config = dict(
    n_head=2,
    n_kv_head=1,
    vocab_size=5395,
    norm='rmsnorm',
    norm_eps=1e-06,
    rope_base=2410.0,
    rope_fraction=1.0,
    init_std_o=0.00688,
    init_std_up=0.0308,
    init_std_down=0.00688,
    grad_clip=0.5,
    warmup_steps=128,
    final_lr_fraction=0.1,
    steps=6966,
    dataset='wikipedia_en',
)
MLP neurons of a small language model. Each row is named by its layer, matrix (gate and up: input weights; down: output weights) and neuron, and shows model dimensions 128-255. Each number is 128 + 32 x the weight over its row's rms, rounded and kept within 0 to 255. Numbers have three digits each. A neuron's up and down rows have the sign that makes its largest values positive.
A block is one neuron, or neurons of one layer that tend to fire together. After each block is what it responds to, as a language model described it from the Wikipedia text at the highest values.

L7.gate13:077115131125195138154134166117168140145101137122191111157123088146083070138146130136097140092141121163124119147213140092118106136092156075107111031169135143108098127186127153158164114139129132181124159185105104148148107077071131085119140138102096137112090085139118102109176150106072093200168069080114107108087131163101127155124173110080097084151137132082200165113097153130200072145145
L7.up13:131147151114142108111155066067083114193178126091121107141177109065178127130143110067138153131096114102119144104117098062116074114114112125092125125112108128158144099141120150074110107148167134059132063144175149161101133149152084085118136124170044110071131087145147145107101120091160142148096149092111111080111182167150136164149051101183092133125194166126094110150152146101168088148114
L7.down13:136089149091094087104051090089088161137126128168125102139122120223143126144138132108178091123092127089143119155108140157151163111111173090126126121148124117154105158127115091091186153087114127111086104149083072149091131158160144092127165106118132096043204091125148126109117125096130116147201117114183114090108138178128133158140090117128118187129131180148147102101129114089128129090078
L7.gate296:125198123079125150151180112149084153101135079124148159124128077109119100119127176116209127155153113100148113095147153125158126150172115104084083137180132089123079165088135134129143161146169141125156118132166127153192152122147155079123118114154087161089061088098156085088102099151130117154147156097087107118127126102159113164124209093153108081108063091162079184112153210190176093111126
L7.up296:101129131147135145109105138079107126129128161088133132088119140161155154069165132121109162145128115137082064106132110091119176142149172158117123124140152150199172117105171142124092113119176157163147158143134075102145145070059165129113189150094116176132133132108107095085146122086048087152129146133095144135132100103143158163148165055145107125082155125134076127131168141138178157100074
L7.down296:183107107047106150136162139187073108134169123210160111145143145095106092140155136105182169063121139129088141107140138161144177182125150117177089125201129105106084144128175116158112174054139127120131082107149128137118136116109179165106121130176194089113097139142120089119123197198148108117102079117127118133130143087194132117186139131141168091138133183141108142148151147188155117150121
L7.gate343:150133216107101118117145114116105142122180171145185085109151143128119083113173155075158167172110116136097106152116166088100135138133166079120106150139156172176147099146146142091112118129115118164145179089101181190206102146157121142157151108150147128110142077115145118158191140096179182073168146113128166105145147117155124162155110088088132157145127119112169149103159120110105072076174
L7.up343:123117147109099148114143178162186140102138113101155124142094154130157128128144176152137094106070126154143126108100156062151128149164160172110094143117162141132176139123101113155130100176122143135143159178155131149152201153132098135137222133133113091123114082202116159105142128145161104201115146095135121146125166135084113120115158122162102150120066151095160171151091111176126172138115
L7.down343:124088089147123117143133103124080118156174111129199121085127091184172132105155120160167073182138169161095164169149152139125096126107104089114146110162137145104160154158088130082087159134143167210157113098123120103110102129105122168103128133128182102103074094140090112148111150155091140135099142116060130181156086185132144144136080082120172175145136160111114144045141128147091063110128
L7.gate664:171147078117128133118105075119120127114117092137115077136151118163096033097109141148090135099091097166097154093143111130174074144084195146111143107133144138128149160082169093210099117162132221059098194140151097157119124155071122181140153047092142103051102151105084078087170139134114134140144122109111168145159091130115109142143127183152133144082106119137131141063094139149113154127135
L7.up664:128197154108118102104092139144040131080092129144167071135107108088121102140155150109148200083134147182131088128118081119124157176143142135108142140201146099140111117149188102147129130084172107104162154080194134150149090100055143172108133096140133127108165125111126108104124170147101155131170172067097102110143112081178123133148191147120088149121083169090143182132157156164136152128174
L7.down664:134100125084100142105134060086173106205096151152172140117102127151109093129091144145089094136177148076113141107136162211124092048156061147145128130089129113148077168098113102133133137133101102086105076138079123124101121171156090116134137151160086154209180105153119204129141091126124147169146098173165086119125165146117133218133125186078121049137182091173120110129100086094145128169199
Responds to: Plural noun endings. Final word piece completing a split plural common noun, such as bacter-ia, pl-ants, sidewal-ks, neur-ons, grap-es, usually before a comma, period or "and".

L6.gate138:111167104143129176179118121132137184206154085179165077125137159128132228127157065174132138174099165115132178168140069132157083094099136123078152114127065169087094116113117136125130176141139149129110119147182129070087158155122122169201146105100140130160087118099138101161140100129132140170147125179190162133152135127146149179061182119125149131197127096144136100197146097103131129123149
L6.up138:075007165159093144155094094174053116150103136093132132137114123099117113135119121093134124115149149091091080148086097137132145073112202127121158142069130152146233123169082130160137156113140161150116149159138074103084171107092110124128107153141089122154085083150117136138123158105139162088200144104170084160148120064147129200142149126144136140064126122185123175071129169104166164098146
L6.down138:114085114147137103128086109132134101112134120134148112150127153127140082128139124149137156166130126090122120198099105191176115162143086125142148076122144088112150145147130128076173126106227174178035135144077198151115151077109085172099216092090142160170080121073106147099094152071149133131177110132160120143126134185106161096168199137078090145171133162161075114141103123138142137155077
Responds to: Word-initial "Ch"/"K" pieces. Word-opening fragments like Ch, ch and K that start a name or word split into pieces, as in Chalk, Chuck, Kilmarnock, champagne.

L6.gate510:104073161107142129103101117055151132082110092095116142135198124180139068114171140144082126143108160136098117084139177122141162130124107105191118145142143141153120094098142130153119179128101099111132137150090137085128139173105122082176153108135154092128113175144168077175073156087126133123141120156085087074119081088038135123183132067080161174182166116147152164197114126192131107119112
L6.up510:132116138062168205121138122130162130084153152145112151131174140193134108099160146195138130139170164153158164177129112104132154162069068126181120107093185115155135117118123137103095153145081101113123120145144110095126170159135056139121183121104090148110118148155093066127148130180104121102114162102111050129147098102168137129175115145101160131158161119117113107098110147144186142081130
L6.down510:141147147132078136131074098047102156128147114122124133147152130155130096124111148114140145154111150071139143165159199170152092155157056112147117142205145126201126128121154136084145106133101129115138106157128115102119142162122099101140196127157147153098122136107152069173067113119129033152152107178105136106163104149082168151125083123106121092109098131198191180100143155114129061102161
Responds to: Passive auxiliary before participle. Forms of be (was, were, been, being, be) right before a past participle in passive clauses, e.g. "was cancelled", "had been signed", "were being filed".

L3.gate160:115108070052095141150149104115107190026163113114129117096157079133084105139186113164176152117097157139126162117077139130140133108155200100092090082155171125146114139107199079152131102159126205104134126151113139160149145146134115143148092166116158116102138137179116108114214124075078190172137113065142107099140095106143157128189141124159122132120042161176117153100133176102134174080142
L3.up160:086154158056132111147165139098153146135104133146167136121112093122127101082169122158152132127075140170077137137104123116147092135150146137135100179121165106144098135136173141183154072155188114125120101144065102142144128079123143153114157154189124121123086094149139079136182156138095144134169104075083142120055099129135134145157182153131102188117162179155054209163164133143109133104132
L3.down160:126203150078099148100118151168162101119134122186172091188136145094121110091121142103132143104120175089141190124141130115135123148110099137153119146204125095097092155183139167109163083072125098133136127148135118102106162105102154181133200080156203133120106112184142082138134152200101166128155172121095118102062148093090160147106199194104106170141137155131078193169094116181151107199167
L3.gate297:138136140073112145143190128151123179155213106182147131107116191138193130094187103103120101092116063173158146125162096102121099120112140131157097079089089120155173132128170105165127123162226132154118184044132122138134098130176133149089114143129086101139094137122064176155070136120120097114102127106110119094130123125119138103073164100150137134082112133117189110123101158094062096132094
L3.up297:139114088107118158104190201117141123128113159084097096117148136114139101160055070148143124103158157135134185115116136109155121151180102129136131067130061206097105175115154138109145130120165133095111105159112122123098070137108165161120181117075138106118107139204151167105142163180163134168122121172108076124099110108143132149104133183088090116154125155140127145148195090104172100137111
L3.down297:121122133099164083110078126105179150103108180127146173148137167139148133106100184134081151084127195119091113098182136139148104128107120084155102124158153157103121117128108103116086143088096115123161092153150151115167136162131099089086140131137200116107182088143116090162123116109173166113174131142117088110162096131126150104117124076189100147089156108113079159187143145202115108130111
L3.gate653:140156135160226096104089152116173142157151068104148177088123113123103125126071139123165113102093112130166111128156176084091147140092118123131063098180138169165188068166153134172125103104142129109111111128064150119072123165159156075053209159155137126132091179110149134147157125096125128135114128114118073102149132186209088140128119110087101144111064114088111136091109115107147094167129
L3.up653:113133136106165107166105076152133171171133123158148114084115075083103045189078113166166091128120191186155089122150197081133111179156194149129134090175119162126144107148110083086137096139126118153114164119131101070092089124137139130119121144164167093134153130116120143133191122122109114120112085098136130111152138127138096152100117144094130128183165133099088161185107126200121119079122
L3.down653:155185129190108154137132085122091121080082166112117128179058103128166136101107147095143162098112142125111111094115107148148134091099085106118119148149169120078079089092109129162167121083120102152076173100155158076180138121104122168087109143121120153154120117123043133090160147165082140121137116127004115158120109052091163133072211181127165155104037192110110147103177113135067141146110
L3.gate662:098176115092119187119105155134146140095120116118140138151105194135138159145225101114203148081114117143159146157135127173099086134095187111136122104119064104153151164140153180201125082143184131170099132078089094115059104155138139140123107132117140168109119088135089166116127167165128158085160164158121114128159171111204138182164147123110085129131146135117089153109147119063156124099167
L3.up662:137137077144126100167146138157126109095141137126114109180059118118147119102203118162091128160156178098143095095108158110064127164160133098140123192094113108168174112114135140096189159085133165118101086155138162143165154086113122158096171107172133126117159078157112117147185118104132019125101143158165062142147099157140053093172100153113128102085116149129172117198162085140096078131135
L3.down662:147110140116118110129152143131141105124147205112028162077164091076095149150062135110097112124119212141142104047119084128166138135113137149063138158102179122116129069166197099092119139142127163124144177146159103106192090157106172112119124106144169093120120118147157102152143117162186116150175133066083111158104102182129154109106129114123118167083109114165133135142120105163148132148099
Responds to: Plural noun endings. Word-final plural suffix tokens completing nouns, such as Muslim-s, tract-ors, cl-ients, farm-ers, plus some other noun endings (architect-ure) and "==" heading markers.

L6.gate319:126121128172129109116100123115122191172077155101149128192124110103183120131134109092167093119106127125138138173098138116157111106191150108084145160160125136091137109108153122097139085137179072148145142129164134167161183065137183140079136121083094166114067147149121134103102133075170105130077146101088148067163093136108108101107193168105124120126128099080157114172121151149188111176180
L6.up319:103129124141205169134153073125161107173132144136121158108090126133134108164133139120160194112088174055182175128166101220129159105093122103175143125186146133112112134172158107149034090123135167166210081067157109125102087102177184140147138153108148135118137082162161111119130176155033114154108139182157153139135147150089062164174126118107175097120148108136091092165125138128180142165190
L6.down319:165102121111103102122149134090127112110088158132132153158090154085158099163067086151128100099124145121133149100105115167131149038112113174168151067122149132129142161102127069132125165128173116171118142067119134168066117129141154146198129141110124184133117144213147141131120147166138115158136146151170166107096135075092148117123119085121158178148085125090091167125117110126157098099129
Responds to: Word-completing final subwords. Final word-piece that completes a noun split into several tokens, often plural endings like centres, committees, workshops, or Protocol, Transit.

L7.gate192:145159062100198089121120108146096153166125144102142126158147166154156129131116133162122136119071123113131123094176160130157179085131134147110155103093166149149097088130127151109135122093108098124179094092190108087185139105165135147074137151153144146066172179138103108140133110167137107085156080133107159161115187156045115143152133172135137136110125116196080147142125161136150115155140
L7.up192:179135165127183135168103092118087167158088087109086158154151095087133125130101153147165177135156131111148088146160118082107153122131125082098174163107126141198086070120099128098134139158108094177156127062195119092135101114130116073111096146143128164138165127187148128168048081110166114152119101177091077073125136151046091113104131167180084155161183100126089169133145033129116131156137
L7.down192:185131139085130168120117137071108181181119119147125138145162080202143132176132128160120113115127156112151133155147159121118112127126119113154124138124111191110139108119130181147153135168113141119120068102139195075095142091119075088114135150185153085130136164162109106054149074127126131147144172122135144095108150094086114086184143220124109137085173134171125197095090137154146170107111
L7.gate332:108150147082106128100156169101164139120125095131083105111135119118226098142159183083130093130128195150125085131120160104160158112148102135140143134146127083137145132155085167167055105072151124160117107106124101132148153101162090112212181163136112208144087107181146165112091174121174156178175115125166165132143109143102140166088152184119117076135106117085149086164169113123144114065086
L7.up332:150146163107111120108083114136068111150101116154059090132176094153166161183145189109155171087109172187097136107106081129131098128124115195138177126161147123098109098142230131082102133153077134142183124139083183113163136163096084127117113140149088167145087145161126118129143092135092123077131107157087118128091127178156177153169148137115133071109134163190161128127122150108155128144095
L7.down332:107111151129122101173172135188168156140130089171152137140134162139114131130108162043151067113074123088148089113153173144124119078124105074148143072140139119092154129108143133086155120154037074116133131124164076142154182069164160108144137103188148167151159178185098169156127142190137069134177112134090072159161122075131109128106175141194178095134145172145113078173111137134089140119140
L7.gate361:139183146107075115115191101171064122094134116130136138117175092225173099064100132138114128101153144175100121128109106120106153135130147112060088084157112147156123079114124133116148101101119141114106096148096080086125147116099036151132144162116156098161146166181199153112159173211130117127166140177132149137084185157124126130108148149179142110109154182134145152116161072162113116218219
L7.up361:149065113099168123131149156143166164099096173111084159088158122090180082126069128079170109105109152113082107167118083149108076177095096118159127115130099071136081100109151108085130157171116088112055090130154138148097143142159113134163118090178160086161133084078106114072110098072133136118147140118137104098168112097143060181126093186119085084107094118102149142096135131088105162078128
L7.down361:065098118186124166143157163114165137118147118071168119129188177116154111121133142163100115073106210141153097108119129132115115110104158083093172153140103207121117200159151087116122124117118132161112132070126098097167117104081092133091137086144185125108118110109100138151128122102141128092168119062107069086098084115104118095104137099092145096114157152065133121118056180142197126073105
L7.gate380:057125128092114083122107119098136167157132061126122128177119112142164137113077046138120121152117086122180113169139199077134090112092087081161173137162153125113099189144142186127082123099067126124147150110175170042113144173180096131183130060090153132077124160214087133105171099131137130147144128113085110176112151118146191166140130119136134139083162122096083095106124095062167101127162
L7.up380:092089076109190107045085140161124126122132171118113147108135182125104090090064106102102115134130074141117110103070079091119127081086094127094074077118173159135104158177118147065153152115152141133060149097159130096098136145073081109064126155113084152118127181176163145169127105140171165098127149121132142082110116129183145132132176171171178150140121130149117196153144088106117064078109
L7.down380:160102082142124116080162103150120123094106185120140128113133197103094150127130170093118174110168156114112114128077076146120116111123160166114031097097142119107146149121121106118159167194140117140122139128133084198095170161068087152085117124181103144162132094118155124148097103173169135086140179139168116102152106168128095066112138131128140135161134151154143185127082131165112171103110
Responds to: Heading close and copula. Closing = or == marks of Wikipedia title and section headings (Pühajärv, Politics), plus was, is or in right after a subject or named entity.

L3.gate58:105130131158081109163148080063163124119122167112132150126158178134102081137149136114135128159172196140099160096154118166134161098098127168137151140118149139129156109082097146151051151122149124110127133101170150106154167130142136112065090119150146108110193085135101162168120150163143080138147097116137136109120093131176102147089177122123087132115093108170199200144081092119137147150160
L3.up58:128148178106086099143112124089165134104155158155105066151101146110162092157119131160161112062184121169123179110146136126124086108174110099154155120123132131123103082181123185156097123127136176165104176064156158120112158191139124135130123149074161071146135148117118221157098142164179169162112142143119178101159093120087175075071119108173136118108156112110138172149164104117114149156077
L3.down58:118097173152087160136136114143105083126164070103148098113000150105185162150118091153072135104110114125123094180131138124153101143100176100092139123101112091092150080159139088101136137109111073113122089116119143140074126133123102137086140152201108235123139155189170166138139117059155128135114139115144158152135127145103099179122167131133141149181161167052110147081194104112052110147068
L3.gate96:116100163104115163151142101106126092144101146147147106143127163095117186120070088133118123151098077129104164181147151125114105089198073160105205122151130173170110168153150165140134134107104170177150128124110133112133116124131131139111143109123150037107147139177118141129066142131115061092100120177124165147150078178162121151082156185110124101135108123121092116161084077102171110181136
L3.up96:121113172126144104161161119065179129164084078118148123149130142117139101084153147133099196064144157170112132121146134139095067085144109165128118149152138095141106134137120126110153065062124087141110132128116122097139137140201118160087144102138118152113124083095125163200136182161159108142170110077154111173128122189075127159108119171145136128133180140127125109076073075077180137084049
L3.down96:124078101144107105089133168124144127139127131134103103105142127176121126163122173114150123160148149118126145133045094160156129147092121169152110131062132077124086107143115114116080188118198085105094100130130103114114143130099098086117165199132147118112102118136116077162150111140133177123132130109127121127123147037099119192162107159205110131110112113070115156138092109110085125128073
L3.gate579:034121125148095137106126060059154114115110159149121086157173127174105142111116099121169123085102106141143165161157099126084102120123176112157146087148165149125121184154135140156102098079165145094136167105138126148066077084131158150114106160088094153111122145185108178143102127122149093056149134140170126108147107129122130127132126116142164133120036135108072190121158047100109098081142
L3.up579:140161134102132143106145096098144128141129134134104086107063168093189125205137121105091130072096095132180118154123123160080165119134142165160091041127153119158112083124155103153045135128059140120095105108151152101129108163173151155182174121119121127132168114137080136107127100167147047076129093130114149124103151130132117093063085064186159132113125134143112161153153110121106019110084
L3.down579:143086116094152135103116112147109090166122090118116177100084148141137092107066168104102136148127132116092067102111096169131121112186097136078115130144140103111067083119110148117109101129096099142121109110114139130111218123089120104090164164137145055153156129157178118130133155129135110145116130084138148149108127113167134142082126183185089120148154147101122187111093172115105139194055
L3.gate650:117171093126123159123112156153159110116177129183127146161137126157145123093126138085156136127119145144156121112143135131143158068088156066155156133182141089117167135209115113102149140120111137117141117085090104081103069144154135137094131127086148135124127175165121169138124139141105106123148092177160107150163122153107116047138113160079129114132134125206102112159139127082151128200153
L3.up650:089120103113149089160147114094132146146127061142070128088097148145121101178064164144103173160148142117138153153096144173142089102082199116201172083180180158129114170061111168146121144131091085133120099106100169173107131166130165162089121134097146146183193166139142148126186137152118085064100200132128144171137173100157166104118121098120139071142142162125048100143155071130112144115096
L3.down650:085179173109086106137096158139143115170135116111090137080175141129161117109183160115152118130116212132194123106130165147163142078199158125177089148163159152159158200169131156136137166131085137150138089097133110148103126175119091155141190171101192161105159119144114140147081126117104121143133100172117178109167135187137154066153103202166107113086098096133099208123165077073132174170141
Responds to: Line and heading ends. The newline or closing == right after a list item, section heading, table row or quoted song title, as in "- Philip Frank", "==Gameplay==", "Goodbye"".

L7.gate16:086171106124023141149055142133109128119152103137166182123183087179051144139150081138116122111191080142115121068155103186160164104096140136118113109134116229145109148153134088061127148129114126144112091118111153091091109092178121128173128116150123153108152177165090081174145107116087144097104173121150172175165142150109112153097110073151157109164135145102160168104178101106164118133117
L7.up16:126135141099145098166121128255129117171143121123124181117094092121105109118138101084130175126120102138070139105154165108087126158106173121141118112127108169142139196126161094112153106103138071128120121115139095106112123102163135142167157084135100114125086142126116160171137146138149120064073146144158128112137131149146053153122109109142208141122102137118127177169168126126088126106195
L7.down16:167122110046184109172185117175172151095176167156097116143177154081103136086083133071101164132124153161095181188211148061119115137139197165079132125111124130177207131144133200118132117148172148167102177120162121156119106123155127108155103110140154116106088123156119159178135106098123083121120191157159101111160120103148142139107194144154087112043142109163154135118120100138104125127145
L7.gate314:134105060168103136153176116162118119168130065145140103149139143074107147131094163118154149150167084095112160118171105159145090104122133105164149138100068111122156138134144149123123145134165191076091149068122111123160126104149129126146122141078105122139164089077086074159139147138087114074156129163136091135125155159089126149125155111086096105114081143171125139224162152199115146176095
L7.up314:098114209166153146212097123101144131159165106194162121092144061067124137090047107127120135169179179167088194150112096192119071132121165116045109167096101127089089136107200138113122134159140108127114102073121147115100133094116152099135129087117150161154124118149110151140122149127114145175174119134128122075119127164107164160092119102142187139104122093148162106115118106134148080089118
L7.down314:110100136136161136169146118131141105136115174155185113124127107129065110141036191134057174120137170119143097139131136128187121063107107129105096132151127132085143096139168089147155111170169110132116102068086161136095106152100187100125136143138096085039059171089131093132124150102151138150119159175088073073090105171080169121078161134148121139112123106141105079091139102124192157086130
L7.gate328:072056185147077134156143188114128149104152209092148112121118074101140080090169091100128171135125137154103168061150065192142131095144169070165098084136131109136143151107107147115138162125139153159095131128133119137145049019166149129169193161179182128140174128168103167105112144100088103116061111145101123205184107136179122144156093145131129112143116077159078091177139146071096123099133
L7.up328:171169090148117145096130123122112156114161139154153116124158169149104179104130126120066124133143162121087121083171115157159121144085136171114093107136174195139136139096119103184159054116191121129110133060120153100180150142096131112124121121133160115116164113175147126150154129172162190180130093093177135165130164112160194178174114136150200150162121174182089100160140165117152139115187
L7.down328:172089097055078142150110084130143145090109123155146167122070144150094177136106154147135114106046150112133157164110089138172112156185160107120079152048087151125162081069095140156088083118190151122131127140193083162122123187139099128169087076111102168080178119144099110159137097121142153116140131089142135125105082133085107073182131142156139091134144141119191108119121126127171093117111
L7.gate446:159099194127111128170122156137161171172110153125132105133170135146133105135150156104096133140188132088135120059178139073126083173170151146120140151133159135161091162120107123091109091105195047168089136133154143148108121173170077127135174135171075150123138105098107192175107081131144094126139175171149156130142107206192114143122124165160179073122177153131124119118125098160125139105154
L7.up446:134103142171094135149093072130157119111101085169160152061152193164091125136132153158118092173095140137114127056100151055147155158087128153181150184190147091135147140089078137158125110164152122135116074076185172111141106155146095139113130186111146114107143135105070137140103130065054153129129100075146122120119117146112075173156163151131163083147097126120145139085165116102126118159150
L7.down446:126124169155064147097130118074083102095108121163109171073126146106167098159123180125091087129171132084169122061109154099116173126127152135162128148067200147132155111083165132144101129098107111110169192109122188066128129107107112068133127182148107129131127135114064168162149163146139106131090187049104173138162101102142158082089105146150101128167114097175101145120174162125160143138126
Responds to: Word-start fragments, military/naval text. Opening fragments of a word split into pieces, mostly in military, naval and aviation prose, such as fl- in flagship, flank, flight, en- in enemy, Ch- in Channel.